python train.py --d_model=320 --n_kv_head=2 --norm_eps=1e-05 --rope_fraction=0.75 --attn_scale=0.177 --bias="none" --tie_embeddings=true --parallel_block=false --lr_mult_o=1.5 --schedule="wsd" --decay_fraction=0.57 --batch_tokens=32768 --train_tokens=388200000
MLP neurons of a small language model. Each row is named by its layer, matrix (gate and up: input weights) and neuron, and shows model dimensions 208-271. Each number is 50 + 12 x the weight over its row's rms, rounded and kept within 0 to 99. A neuron's up and down rows have the sign that makes its largest values positive.
After each neuron's rows, "fires on" lists the tokens most often at its 100 highest values on Wikipedia text that the model never trained on.

L7.gate191:33 42 70 35 49 54 29 37 76 49 36 55 58 42 68 53 54 46 35 53 47 50 50 60 38 43 50 31 45 36 45 26 44 30 55 48 53 64 40 39 71 40 75 56 44 55 36 66 56 38 74 60 30 63 39 50 40 38 48 65 62 61 39 47
L7.up191:40 50 54 30 18 52 55 61 51 44 61 44 48 37 50 35 62 53 44 48 41 33 59 59 79 54 67 43 58 66 58 38 61 50 25 56 62 65 47 48 61 66 51 42 54 47 44 58 44 34 44 57 46 74 49 37 58 43 51 19 37 50 38 69
fires on: " +", " −", "–", " (+", " M", "_{"

L6.gate31:82 29 46 74 45 44 40 36 39 53 49 40 33 38 41 53 36 48 49 42 62 41 62 57 40 39 49 37 26 54 53 53 68 53 33 59 30 47 56 63 48 37 35 67 45 55 50 68 64 63 54 50 57 60 52 66 59 60 24 64 43 63 70 44
L6.up31:48 38 28 45 43 57 55 46 44 55 34 34 47 53 62 51 35 53 46 51 34 47 61 43 35 49 40 47 59 60 55 32 52 41 74 62 43 65 41 36 51 36 53 28 46 38 54 52 51 39 59 53 54 45 31 47 80 39 39 51 37 59 43 54
fires on: "z", "k", "ak", " of", "in", "ik"

L5.gate323:34 58 53 44 60 57 46 61 32 61 61 47 55 47 65 45 71 57 39 56 38 43 33 16 44 37 45 35 42 71 62 44 56 64 43 43 63 32 55 42 51 71 47 42 44 60 53 60 44 62 46 70 67 60 45 60 70 45 61 34 26 78 66 32
L5.up323:70 40 47 50 30 53 56 52 43 28 62 48 65 62 49 34 42 51 48 76 60 69 72 48 55 34 52 29 52 60 60 23 43 46 36 42 39 34 50 51 74 50 54 35 55 48 47 62 36 62 56 43 50 55 40 39 64 41 49 45 57 52 63 51
fires on: " (", " and"

L7.gate22:66 49 46 62 53 56 36 45 41 48 62 47 33 41 53 49 58 71 50 22 55 64 59 60 47 63 65 58 50 49 50 54 48 50 44 54 59 79 42 60 55 30 49 53 49 57 80 42 50 50 41 43 55 54 48 56 49 59 48 65 44 47 23 63
L7.up22:52 68 43 66 57 38 38 56 57 49 50 74 33 47 32 50 33 30 44 34 37 57 31 35 47 49 59 69 57 67 49 31 50 54 51 47 75 55 35 64 40 44 57 39 74 49 56 52 36 38 72 52 32 50 46 67 66 41 51 39 48 42 64 65
fires on: " S"

L7.gate402:67 64 47 53 62 36 81 22 45 63 39 32 48 47 53 55 36 39 56 53 46 57 69 49 31 45 52 26 50 57 60 55 67 21 48 50 69 41 61 53 59 56 68 75 52 43 48 60 44 40 58 35 31 51 30 50 65 54 32 54 66 55 36 39
L7.up402:50 38 56 35 44 48 72 41 32 53 35 42 60 38 78 55 46 32 47 63 14 59 49 58 45 49 40 28 51 36 51 44 62 43 56 55 60 70 49 45 41 35 55 20 40 43 57 56 32 46 58 40 41 49 44 82 57 53 45 46 52 57 54 55
fires on: " for", " under", " over"

L5.gate68:43 58 34 33 45 53 40 55 39 47 26 51 57 36 32 56 51 63 50 61 45 55 64 70 67 49 59 36 49 58 49 57 61 42 72 59 66 44 40 50 48 46 52 62 36 36 45 49 52 44 47 56 36 39 40 67 72 55 33 56 54 56 48 64
L5.up68:33 30 44 46 29 41 47 45 33 62 73 36 48 55 23 53 50 57 68 25 57 39 73 59 32 65 48 35 52 47 36 37 63 45 66 43 53 37 23 52 42 35 51 34 53 33 29 42 39 60 45 28 39 48 42 61 51 38 38 43 50 44 46 29
fires on: " G", "C", "G", "g"

L6.gate528:41 73 58 43 31 53 46 28 49 64 47 56 49 57 29 56 75 51 50 26 50 46 27 59 41 61 43 31 44 27 51 42 53 52 36 66 52 53 35 69 55 53 55 65 55 52 52 68 69 42 60 43 59 39 57 39 52 70 43 55 36 58 68 63
L6.up528:27 51 40 37 61 49 55 53 35 60 42 55 42 55 41 52 53 41 53 61 42 53 61 58 67 27 35 60 54 75 69 66 33 49 63 57 28 63 59 76 41 44 27 50 53 58 65 61 59 51 47 42 44 56 51 39 47 62 55 69 36 48 60 56
fires on: ",", " and", " ("

L6.gate601:50 34 47 61 33 55 45 68 52 04 59 59 48 53 50 33 48 42 67 67 58 58 51 58 55 54 67 43 44 44 40 60 48 74 41 60 39 41 39 27 42 40 62 49 47 42 42 44 73 29 70 24 55 41 64 63 28 60 40 59 52 45 30 48
L6.up601:33 51 51 72 57 72 56 37 49 52 50 58 49 49 26 44 23 63 49 57 55 74 40 46 63 42 52 49 47 56 62 60 41 62 50 53 29 45 55 30 44 46 34 65 64 40 64 57 48 43 46 64 39 29 69 65 72 62 70 61 44 18 37 52
fires on: " of", " to", " that", " later", " Later", " century"

L6.gate408:62 29 38 48 40 44 56 32 40 27 37 58 53 63 45 42 53 35 47 53 59 47 76 59 43 53 68 34 46 56 75 47 56 31 39 66 57 48 54 40 54 41 39 64 39 20 40 49 74 68 61 58 40 46 56 66 38 47 30 57 50 49 50 68
L6.up408:33 41 69 63 53 58 41 46 42 58 32 62 60 51 63 58 34 51 52 27 58 31 40 58 44 53 44 54 32 48 56 49 50 65 55 36 24 33 50 26 35 58 49 35 58 56 43 45 49 34 47 73 30 41 60 46 54 35 59 30 35 51 18 33
fires on: " from", " of", " 17"

L6.gate384:64 44 53 57 45 53 56 58 67 44 60 46 57 40 53 39 70 61 38 40 57 46 43 44 62 48 60 51 59 53 52 33 53 27 52 43 65 53 37 67 61 37 51 53 53 56 52 46 68 51 60 22 34 47 52 62 65 27 50 58 25 48 43 47
L6.up384:53 47 50 25 52 53 47 39 62 60 61 49 47 32 46 51 66 63 48 44 62 46 49 68 52 49 56 52 77 59 36 36 54 69 46 54 65 57 56 48 46 70 62 48 58 58 43 49 63 31 55 53 50 54 38 45 48 63 39 52 35 41 39 55
fires on: ".", "\n ", " +", " −"

L6.gate37:38 87 51 55 59 59 48 57 42 48 53 66 69 61 35 62 53 43 60 39 51 34 42 54 46 27 70 60 54 50 48 50 75 33 66 45 42 62 46 76 46 58 58 60 57 55 52 50 70 31 40 53 48 33 33 69 40 59 47 53 56 30 43 41
L6.up37:34 53 67 83 47 62 30 41 40 34 67 59 53 51 31 37 60 48 44 38 54 32 46 53 41 83 68 46 37 62 39 34 56 45 65 44 53 45 43 57 26 50 62 49 64 42 76 30 36 46 50 47 39 25 37 64 53 34 44 53 52 45 34 57
fires on: " the", " mid", " late", " and", " early"

L6.gate447:47 60 53 72 57 53 60 41 21 44 53 48 41 61 25 31 74 29 43 65 52 39 60 55 24 38 49 61 55 27 54 51 56 56 55 67 54 44 49 51 46 57 57 59 62 46 65 45 66 46 39 42 29 60 28 73 51 33 42 54 27 38 38 41
L6.up447:45 52 62 60 78 40 70 56 43 51 58 38 49 59 41 74 59 42 29 41 60 82 66 55 52 41 55 59 29 37 43 38 36 36 50 54 48 50 42 45 41 61 57 64 81 50 50 36 23 46 54 39 43 28 46 30 38 36 43 66 35 47 52 56
fires on: ",", "),", " as", " ("

L6.gate477:52 47 46 62 47 57 60 69 46 40 65 40 46 60 38 52 67 56 50 53 39 31 61 51 60 53 30 50 53 57 55 33 29 65 53 49 40 34 62 35 47 62 57 57 47 44 24 49 57 40 36 31 63 58 44 44 36 48 40 34 48 45 30 55
L6.up477:68 63 41 69 44 62 68 43 46 68 59 40 36 44 48 47 52 65 54 40 44 42 43 57 66 55 67 47 46 58 56 53 25 68 50 59 58 36 48 41 65 33 46 53 36 29 37 49 48 23 43 59 40 23 57 42 35 64 28 44 51 34 49 29
fires on: " for", ",", " that", " by"

L6.gate156:55 72 61 45 51 48 34 27 32 77 53 40 43 47 67 45 61 55 45 53 31 49 35 52 41 37 31 47 43 42 30 66 54 47 43 63 48 44 48 57 59 44 65 49 43 47 74 44 52 61 56 50 48 48 55 62 67 45 38 47 57 52 36 48
L6.up156:45 39 44 47 48 42 35 56 53 50 32 60 59 59 59 35 52 48 50 41 43 50 53 66 32 46 43 44 56 40 36 51 41 65 34 40 54 57 42 49 44 49 45 40 55 49 58 44 52 68 49 30 58 47 67 52 51 33 47 42 53 38 43 36
fires on: "-", "'", " By", " Ad", "'s", " test"

L6.gate353:44 33 46 58 42 40 40 64 34 43 57 59 55 50 83 53 56 50 53 18 59 43 31 39 71 37 61 44 45 40 36 36 66 27 41 45 59 23 50 49 63 45 67 47 63 40 59 40 46 35 42 56 34 54 51 36 51 32 39 44 33 48 65 25
L6.up353:62 34 46 54 45 63 51 54 25 71 50 57 57 50 50 15 61 28 77 73 60 33 57 62 58 55 55 52 42 38 58 64 50 55 44 52 49 24 45 73 48 51 51 35 43 50 60 36 60 48 65 76 45 55 48 28 35 61 55 52 38 53 55 30
fires on: " E", ";", " Re", " Tr", " Br", " Or"

L7.gate58:63 61 46 34 47 53 64 49 48 56 37 52 41 47 50 55 57 42 38 66 46 44 42 49 52 49 59 54 56 50 51 47 82 48 41 50 55 41 52 48 39 43 43 45 44 59 75 53 72 51 42 58 60 41 57 48 47 59 55 60 80 78 53 53
L7.up58:56 44 61 62 56 52 48 69 31 45 44 60 42 54 34 58 44 52 53 50 71 48 66 63 48 34 71 49 42 46 39 45 46 45 37 38 75 59 27 54 64 42 59 41 30 40 46 33 42 55 49 49 41 37 41 51 80 31 47 70 41 56 69 37
fires on: " the", " |", ";", " The"

L6.gate289:31 77 58 71 46 61 23 51 50 45 22 59 37 41 56 43 47 64 44 58 50 53 72 54 29 50 62 46 26 41 48 59 50 31 46 51 58 28 56 55 47 31 68 41 33 31 64 63 49 56 49 23 44 39 43 38 44 56 48 51 41 52 45 24
L6.up289:39 48 51 43 37 55 57 57 40 34 44 39 48 48 41 29 55 52 64 25 55 38 32 43 65 45 51 61 56 38 51 62 52 45 52 55 64 40 48 59 58 73 56 66 25 39 44 48 40 43 53 44 41 38 57 35 53 51 50 48 34 59 30 61
fires on: "\n", " Who"

L5.gate104:33 55 53 44 40 49 24 57 42 72 57 63 46 53 67 57 54 45 54 46 53 45 42 67 37 41 50 62 56 22 51 63 60 43 37 67 30 49 65 56 69 43 49 57 46 27 73 61 58 50 62 54 61 70 33 34 49 32 52 28 60 67 61 42
L5.up104:57 38 58 33 31 47 42 49 77 42 66 31 57 37 63 52 32 55 66 58 39 63 57 40 64 37 36 58 41 52 64 81 42 40 50 48 42 27 27 50 61 43 47 55 56 58 69 37 70 51 63 52 49 67 55 68 24 59 52 41 45 48 40 49
fires on: "-", " |", "|", ";", " November"

L6.gate8:37 45 46 44 40 45 49 40 51 62 51 55 51 54 79 30 63 70 50 68 45 42 56 68 52 74 49 38 52 51 40 32 58 44 55 51 69 43 36 42 55 31 62 38 66 46 31 38 67 62 51 45 54 59 56 53 17 46 36 40 51 75 47 40
L6.up8:41 39 56 35 65 41 51 36 58 71 60 62 32 41 67 37 40 62 49 58 42 61 50 69 49 65 72 48 47 57 60 61 58 27 60 46 73 47 58 69 55 63 52 39 42 34 32 25 34 79 46 33 57 39 54 34 31 61 38 37 44 67 37 41
fires on: " l", "L", " L", "l", " University"

L5.gate230:33 47 68 50 58 47 62 45 36 38 67 57 61 51 66 57 58 54 55 45 57 57 70 59 76 57 34 17 34 37 53 56 49 44 63 42 40 61 47 61 33 47 52 51 65 31 40 41 62 29 46 29 57 46 53 39 49 61 57 48 41 63 61 79
L5.up230:60 45 67 46 49 58 47 45 66 54 54 56 56 47 39 64 56 39 50 45 60 24 33 49 45 45 37 45 41 50 65 54 58 60 62 52 39 49 27 42 46 49 42 66 44 55 51 73 46 55 48 47 34 59 43 36 56 54 52 33 43 58 24 46
fires on: " at", "uc", " from", " attended", "oc"

L6.gate629:49 33 56 15 35 42 46 54 57 69 36 40 53 40 61 31 46 56 47 54 38 44 40 59 44 53 68 47 78 48 44 36 43 52 37 57 53 35 38 29 58 29 76 47 53 43 62 61 65 63 59 42 64 52 36 37 42 49 51 59 60 59 45 45
L6.up629:43 36 69 33 39 43 49 43 52 38 38 60 51 46 73 42 58 57 37 38 53 56 32 55 28 53 84 38 61 56 52 45 51 44 32 42 57 59 37 51 47 42 50 52 38 46 52 26 27 70 46 44 64 53 17 45 52 48 49 41 48 61 51 51
fires on: " ", " (", " •", " 1"

L7.gate427:54 48 45 31 38 37 33 26 30 50 53 41 61 66 62 27 42 61 56 57 60 36 50 62 62 26 49 44 45 53 52 64 58 63 32 32 49 43 50 71 34 37 60 42 64 63 34 57 54 50 55 27 50 54 73 44 49 42 33 73 42 54 37 50
L7.up427:21 73 55 32 57 48 41 60 61 33 69 40 61 62 58 61 25 75 43 59 45 44 58 34 36 30 40 38 50 74 49 35 54 57 49 31 53 63 46 47 46 46 53 45 44 35 61 66 62 69 48 46 48 44 66 27 60 52 70 46 46 47 43 46
fires on: " Al", " |", "–", " p", ":", "P"

L6.gate186:34 50 68 52 47 33 45 57 69 42 58 55 51 50 50 50 38 60 52 65 41 63 38 54 50 49 48 53 69 65 55 58 36 55 50 46 33 51 45 70 40 63 73 41 55 63 54 36 83 47 42 67 45 45 45 37 67 53 47 80 35 73 55 61
L6.up186:58 39 36 30 57 34 46 56 50 48 39 25 50 41 38 41 31 28 51 45 43 76 48 50 19 57 53 72 52 71 48 53 53 50 47 50 41 49 38 35 34 61 45 45 35 29 68 53 41 67 56 57 55 33 62 30 40 58 48 34 28 54 49 46
fires on: " a", " very", " most"

L7.gate327:37 47 37 63 57 56 36 42 36 60 50 67 48 47 41 62 52 61 57 28 49 66 38 64 61 55 46 49 58 55 52 51 38 53 57 53 29 38 73 42 47 40 47 52 69 51 49 35 49 60 41 50 41 58 43 53 63 49 67 51 67 50 37 47
L7.up327:73 67 36 37 40 68 34 65 63 30 49 43 67 44 57 54 54 52 55 73 39 57 53 44 57 59 54 41 40 45 51 67 67 69 30 59 37 17 53 52 51 47 48 60 37 56 53 57 69 32 37 51 59 39 57 39 36 40 52 37 33 65 51 38
fires on: " |", "|", "–", " and", "\n"

L5.gate328:37 33 42 42 39 50 51 49 52 58 39 48 45 39 41 41 68 29 54 60 63 68 47 47 57 39 55 63 63 48 51 41 51 44 51 59 40 62 53 58 43 47 52 63 42 45 32 28 50 36 34 39 59 30 34 71 65 54 48 61 51 63 44 70
L5.up328:38 40 58 35 62 61 60 38 43 55 22 59 43 36 45 42 45 28 57 39 39 56 36 34 48 52 59 60 56 69 17 38 47 62 58 39 41 42 59 51 45 53 55 59 36 49 60 56 52 55 47 36 44 52 57 61 68 54 48 50 41 46 61 42
fires on: " |", " a", " an"

L6.gate376:34 63 42 46 28 53 54 55 64 43 31 39 45 40 43 59 40 55 52 56 47 51 59 57 71 44 39 65 37 63 52 31 54 36 68 45 25 50 53 44 48 48 32 79 41 49 40 47 61 43 42 65 59 37 27 29 66 56 48 71 77 38 63 42
L6.up376:70 68 58 53 37 56 45 42 40 44 38 65 47 61 48 55 57 33 46 57 44 60 46 51 53 33 52 70 39 67 09 26 35 45 60 38 46 48 61 38 55 41 59 45 31 30 59 28 44 47 37 44 26 56 50 57 64 32 34 39 53 57 57 50
fires on: " the", " by", " with"

L7.gate180:65 71 55 51 52 32 53 52 44 42 53 34 61 52 59 41 48 57 42 39 54 47 44 50 58 65 38 55 42 63 23 58 76 84 58 26 55 42 34 46 48 67 54 43 57 40 59 26 56 50 61 36 26 49 32 63 73 44 32 39 70 60 38 63
L7.up180:54 72 22 55 57 36 52 44 27 45 59 46 52 33 27 31 42 52 58 45 70 48 45 78 59 52 46 51 50 44 29 66 54 37 36 43 30 44 56 50 54 33 19 57 40 48 46 46 48 45 43 36 60 47 39 70 66 53 59 44 58 35 15 49
fires on: " the", "'s", "-", "\n"

L5.gate238:49 43 70 63 43 85 67 33 49 57 64 47 48 66 30 45 27 85 36 47 55 42 41 62 66 46 57 30 49 59 70 59 52 54 44 66 58 63 29 60 31 47 48 50 55 59 58 35 56 62 42 41 41 32 45 61 53 53 42 61 45 62 78 45
L5.up238:47 50 35 40 64 25 68 45 56 51 32 46 49 46 63 48 41 53 43 41 28 58 62 76 39 56 52 70 39 54 47 62 64 60 41 53 43 43 43 58 44 29 35 49 54 46 26 48 43 55 44 42 48 51 60 58 62 55 41 60 50 49 51 37
fires on: ",", "\",", "),"

L5.gate55:51 56 37 56 71 55 13 66 60 44 52 57 62 36 47 66 64 48 39 47 55 37 47 49 37 56 59 53 32 51 47 68 33 54 41 45 33 65 32 47 42 43 56 32 64 72 34 64 48 49 61 54 53 57 53 62 58 52 26 44 40 53 45 51
L5.up55:47 33 61 61 31 73 24 34 71 59 26 54 53 53 49 46 54 56 36 63 45 40 43 42 53 71 49 66 44 71 57 56 38 60 63 52 53 44 46 61 59 41 49 41 67 56 33 45 55 59 47 64 36 35 55 49 58 62 58 49 52 63 52 66
fires on: " |", " the", " (", " also"

L6.gate203:42 62 49 48 53 54 59 59 43 52 42 44 30 53 49 48 40 41 45 35 62 65 53 63 51 61 32 74 51 65 62 67 47 44 79 61 44 59 33 54 52 45 50 41 49 51 60 39 38 48 62 51 71 59 41 39 57 62 52 70 43 48 67 33
L6.up203:40 32 52 48 57 68 37 54 43 61 42 40 46 50 36 39 52 41 61 52 48 46 36 51 47 25 55 56 49 50 56 59 55 50 50 46 56 37 33 50 40 52 61 66 66 61 42 50 36 52 55 34 49 54 65 46 29 49 59 46 48 54 74 50
fires on: ",", " |", "|", ":", "/", " as"

L6.gate115:64 81 66 42 68 53 54 44 46 70 48 62 46 34 41 51 37 74 37 92 55 42 33 40 74 52 42 47 53 54 48 46 69 36 60 66 56 71 63 56 62 34 40 28 42 49 61 44 40 48 52 73 37 41 58 62 64 49 58 63 41 52 75 28
L6.up115:62 67 54 57 51 72 78 21 35 35 40 41 73 17 37 31 64 59 64 37 60 41 40 29 59 40 43 40 47 44 31 52 44 45 63 59 46 64 44 39 61 48 54 26 36 50 60 47 49 39 46 68 49 56 39 34 57 28 51 53 37 58 46 43
fires on: " |", ".", "\n", ";"

L6.gate407:63 57 23 29 55 53 41 36 53 65 68 52 62 39 48 53 53 32 43 70 63 43 52 58 45 35 38 38 50 52 51 46 74 29 51 37 53 51 40 59 48 49 38 60 45 61 57 60 67 52 43 61 38 46 39 47 62 58 84 33 47 66 60 68
L6.up407:35 60 33 48 47 34 43 57 62 40 42 47 57 55 56 49 51 64 67 45 59 61 50 29 34 55 66 44 40 59 44 47 44 26 62 51 55 40 45 44 60 25 66 51 35 28 55 44 57 58 41 37 53 54 41 40 51 45 48 44 46 76 53 50
fires on: "G", "g", " d", "F", " g"

L5.gate24:37 62 33 50 51 55 46 62 47 52 45 48 47 39 42 44 56 49 33 41 42 59 53 43 26 66 59 45 43 69 42 57 65 62 33 36 50 51 42 41 43 42 53 64 71 67 64 38 70 52 58 37 55 38 42 35 48 33 30 66 43 75 58 45
L5.up24:60 58 49 50 54 70 24 58 67 57 32 53 53 80 50 35 65 52 47 49 43 42 50 40 35 54 67 39 50 63 41 45 47 51 42 50 62 46 79 34 29 49 24 55 36 54 41 18 50 68 53 60 73 53 34 89 53 58 49 62 46 52 52 44
fires on: " ", "-", " (", " |", " \"", "ʻ"

L7.gate377:36 56 47 65 66 43 48 37 75 55 54 79 56 53 59 45 49 48 58 41 41 26 55 67 47 49 56 47 51 40 51 71 62 61 51 49 39 55 40 69 76 50 46 47 37 32 41 38 58 49 36 55 78 68 60 49 36 59 42 28 39 70 43 71
L7.up377:31 61 41 45 45 48 40 50 69 46 33 44 55 47 53 19 56 56 56 45 38 47 49 55 38 62 59 70 51 50 47 44 63 52 45 45 59 54 49 59 42 67 54 64 54 56 55 44 35 53 43 58 36 53 41 43 62 57 73 27 50 57 37 58
fires on: "\n", "-", " a", " an", "),", " by"

L7.gate161:36 65 43 48 63 48 58 39 56 50 68 43 56 56 26 50 50 62 75 61 73 39 49 55 70 58 58 63 34 75 44 57 61 34 65 46 52 40 52 33 48 48 71 56 60 43 43 57 54 46 25 62 50 57 60 33 47 48 43 77 46 53 37 48
L7.up161:45 42 49 61 40 59 47 62 56 52 49 37 42 44 38 36 67 55 60 55 37 63 37 48 52 48 54 74 62 47 19 65 54 44 38 64 73 48 57 63 32 43 76 37 61 58 27 48 63 75 46 57 45 51 71 87 59 51 71 44 53 59 57 52
fires on: " |", " per", " one", "|", " out"

L7.gate501:64 40 35 50 51 42 82 48 25 46 47 37 42 46 40 43 67 61 44 59 53 52 39 52 49 45 79 59 59 42 37 51 63 47 69 53 46 57 36 40 58 44 36 56 53 56 73 31 51 56 48 50 49 63 41 39 44 27 42 46 40 69 41 53
L7.up501:40 42 84 44 45 42 45 48 60 58 51 44 59 49 43 55 60 54 44 29 56 51 36 36 36 65 43 57 36 24 69 33 35 58 41 50 41 76 45 75 39 48 52 62 50 26 33 35 43 36 64 58 46 20 67 40 53 28 43 53 48 23 22 63
fires on: " Sh", " B", " Sat", " Mat", " M"

L6.gate73:45 32 35 50 55 30 49 65 67 46 62 52 73 49 70 28 41 46 61 57 54 51 45 59 42 51 39 47 68 38 45 58 53 58 36 44 60 51 33 49 44 63 41 37 46 41 74 57 63 40 53 68 48 43 45 36 48 41 59 60 58 60 49 25
L6.up73:56 26 49 52 42 45 68 51 56 58 51 44 64 66 67 39 59 57 71 48 44 69 54 39 41 64 51 36 49 39 52 62 55 42 20 49 49 58 62 52 54 51 48 38 49 48 48 45 46 61 47 40 65 42 50 30 58 52 50 51 55 46 64 33
fires on: " (", "le", "uki", " Martin", "us", "vis"

L6.gate122:22 38 59 52 60 37 46 72 32 62 44 55 38 57 31 60 51 32 46 34 26 59 49 38 42 55 55 39 85 55 60 56 64 54 47 64 37 32 41 33 56 27 75 53 51 36 41 53 74 48 57 62 56 64 55 54 55 35 46 44 45 43 59 39
L6.up122:64 56 50 46 52 54 47 58 57 53 67 37 66 59 48 36 56 63 41 53 40 55 67 53 62 55 63 46 29 34 57 48 45 64 63 65 60 30 44 40 58 34 56 48 38 62 45 45 41 46 64 59 57 40 52 59 38 53 30 56 18 68 63 60
fires on: "-", " a", " her", " |", " re"

L5.gate92:42 36 69 53 44 48 35 32 60 50 63 57 38 62 26 64 58 71 35 60 60 48 46 61 51 63 39 34 65 25 66 49 42 34 50 57 39 63 37 44 55 44 42 43 45 44 50 62 60 40 45 33 41 17 39 48 46 30 47 54 44 35 64 64
L5.up92:39 31 41 60 54 63 68 40 33 59 51 39 57 50 67 41 46 28 47 59 25 58 33 54 51 47 51 62 44 64 48 28 51 52 44 58 53 56 31 53 52 46 25 50 54 35 46 58 70 58 41 41 72 67 65 51 47 88 44 38 45 83 40 20
fires on: ",", "\",", " career"

L6.gate547:37 51 70 50 38 62 51 42 55 40 64 39 60 52 29 58 68 47 60 55 45 37 41 40 56 43 48 58 60 26 55 48 36 64 53 47 33 39 43 36 52 46 45 56 22 37 51 29 62 48 59 33 50 40 32 74 52 67 35 48 55 54 48 53
L6.up547:57 53 54 56 64 50 73 45 42 60 45 45 43 65 55 43 31 40 42 39 53 61 33 67 52 38 48 54 43 49 58 55 35 43 58 74 44 38 50 47 47 52 46 51 61 59 34 51 53 42 52 50 67 46 29 49 27 43 55 58 31 50 52 52
fires on: ","

L6.gate257:15 56 20 35 49 40 58 50 59 35 46 51 60 47 46 47 39 64 45 61 58 58 48 70 47 33 40 47 41 63 46 52 61 36 74 46 31 65 38 31 42 63 52 60 22 47 64 62 56 58 69 53 70 45 23 37 52 62 40 55 56 63 59 58
L6.up257:49 52 66 49 74 52 61 59 68 53 43 48 50 69 44 41 67 76 38 39 73 52 56 60 55 38 59 59 48 49 56 60 44 41 51 63 50 62 62 77 35 28 35 50 77 38 33 23 42 26 36 68 63 54 53 49 58 62 39 53 47 55 33 43
fires on: " |", "-", ":", " a"

L5.gate180:59 57 59 52 63 33 75 49 35 59 67 64 55 31 34 75 79 66 42 48 47 41 40 59 47 58 57 66 36 48 55 43 45 55 55 53 82 28 75 72 47 53 39 62 38 26 50 46 53 42 56 58 62 55 42 62 64 53 63 46 43 40 74 34
L5.up180:40 54 58 36 48 54 60 36 50 49 51 50 63 62 37 57 48 27 74 53 49 67 52 61 55 32 45 51 14 51 76 50 61 60 65 56 30 49 39 54 43 42 49 51 58 58 42 63 43 46 43 57 75 54 68 60 55 42 54 40 57 36 57 48
fires on: ",", ".", " ("

L5.gate69:50 49 60 35 38 35 53 46 42 68 40 46 31 39 77 44 68 47 29 60 44 69 43 50 75 18 65 43 46 31 64 55 49 56 50 34 47 59 43 50 66 58 57 46 47 40 52 43 38 45 60 41 30 37 34 62 50 27 38 51 32 65 39 65
L5.up69:65 48 71 17 34 40 54 61 40 52 63 41 41 40 50 52 61 57 45 51 30 80 47 50 48 42 65 58 62 17 57 41 46 78 53 45 32 36 21 44 44 37 63 51 46 54 60 34 45 56 43 59 50 52 50 52 65 57 60 48 56 25 47 56
fires on: " B"

L7.gate140:37 65 40 31 50 67 49 41 70 50 38 41 57 37 41 67 52 66 50 49 54 41 36 50 46 42 59 48 54 38 48 62 61 71 39 41 61 66 70 62 51 37 41 28 46 44 56 44 17 44 45 36 87 54 41 53 59 42 59 66 54 60 44 56
L7.up140:36 60 44 38 52 64 61 51 48 46 44 42 40 46 56 49 40 82 36 64 42 38 50 39 29 44 39 39 53 58 27 61 46 55 55 51 47 67 37 42 70 45 56 33 72 41 37 49 30 63 58 53 52 61 62 60 43 54 64 49 52 44 44 51
fires on: ".", " p", " |", " World", " "

L7.gate349:36 40 47 43 57 54 44 55 42 55 27 48 44 30 67 48 39 38 50 43 44 39 76 51 42 59 45 40 71 49 43 49 40 45 42 44 39 59 37 44 66 49 53 45 65 73 44 56 59 50 73 44 65 51 39 52 61 63 54 69 43 37 60 63
L7.up349:40 69 43 33 44 45 49 45 31 51 44 44 49 35 65 44 20 60 70 57 39 37 56 47 38 63 36 34 49 63 49 57 50 48 56 53 58 55 44 37 59 24 57 39 49 56 55 50 31 49 46 32 35 50 54 63 53 78 32 72 61 44 64 45
fires on: " to", " under", " in", "\n", " for"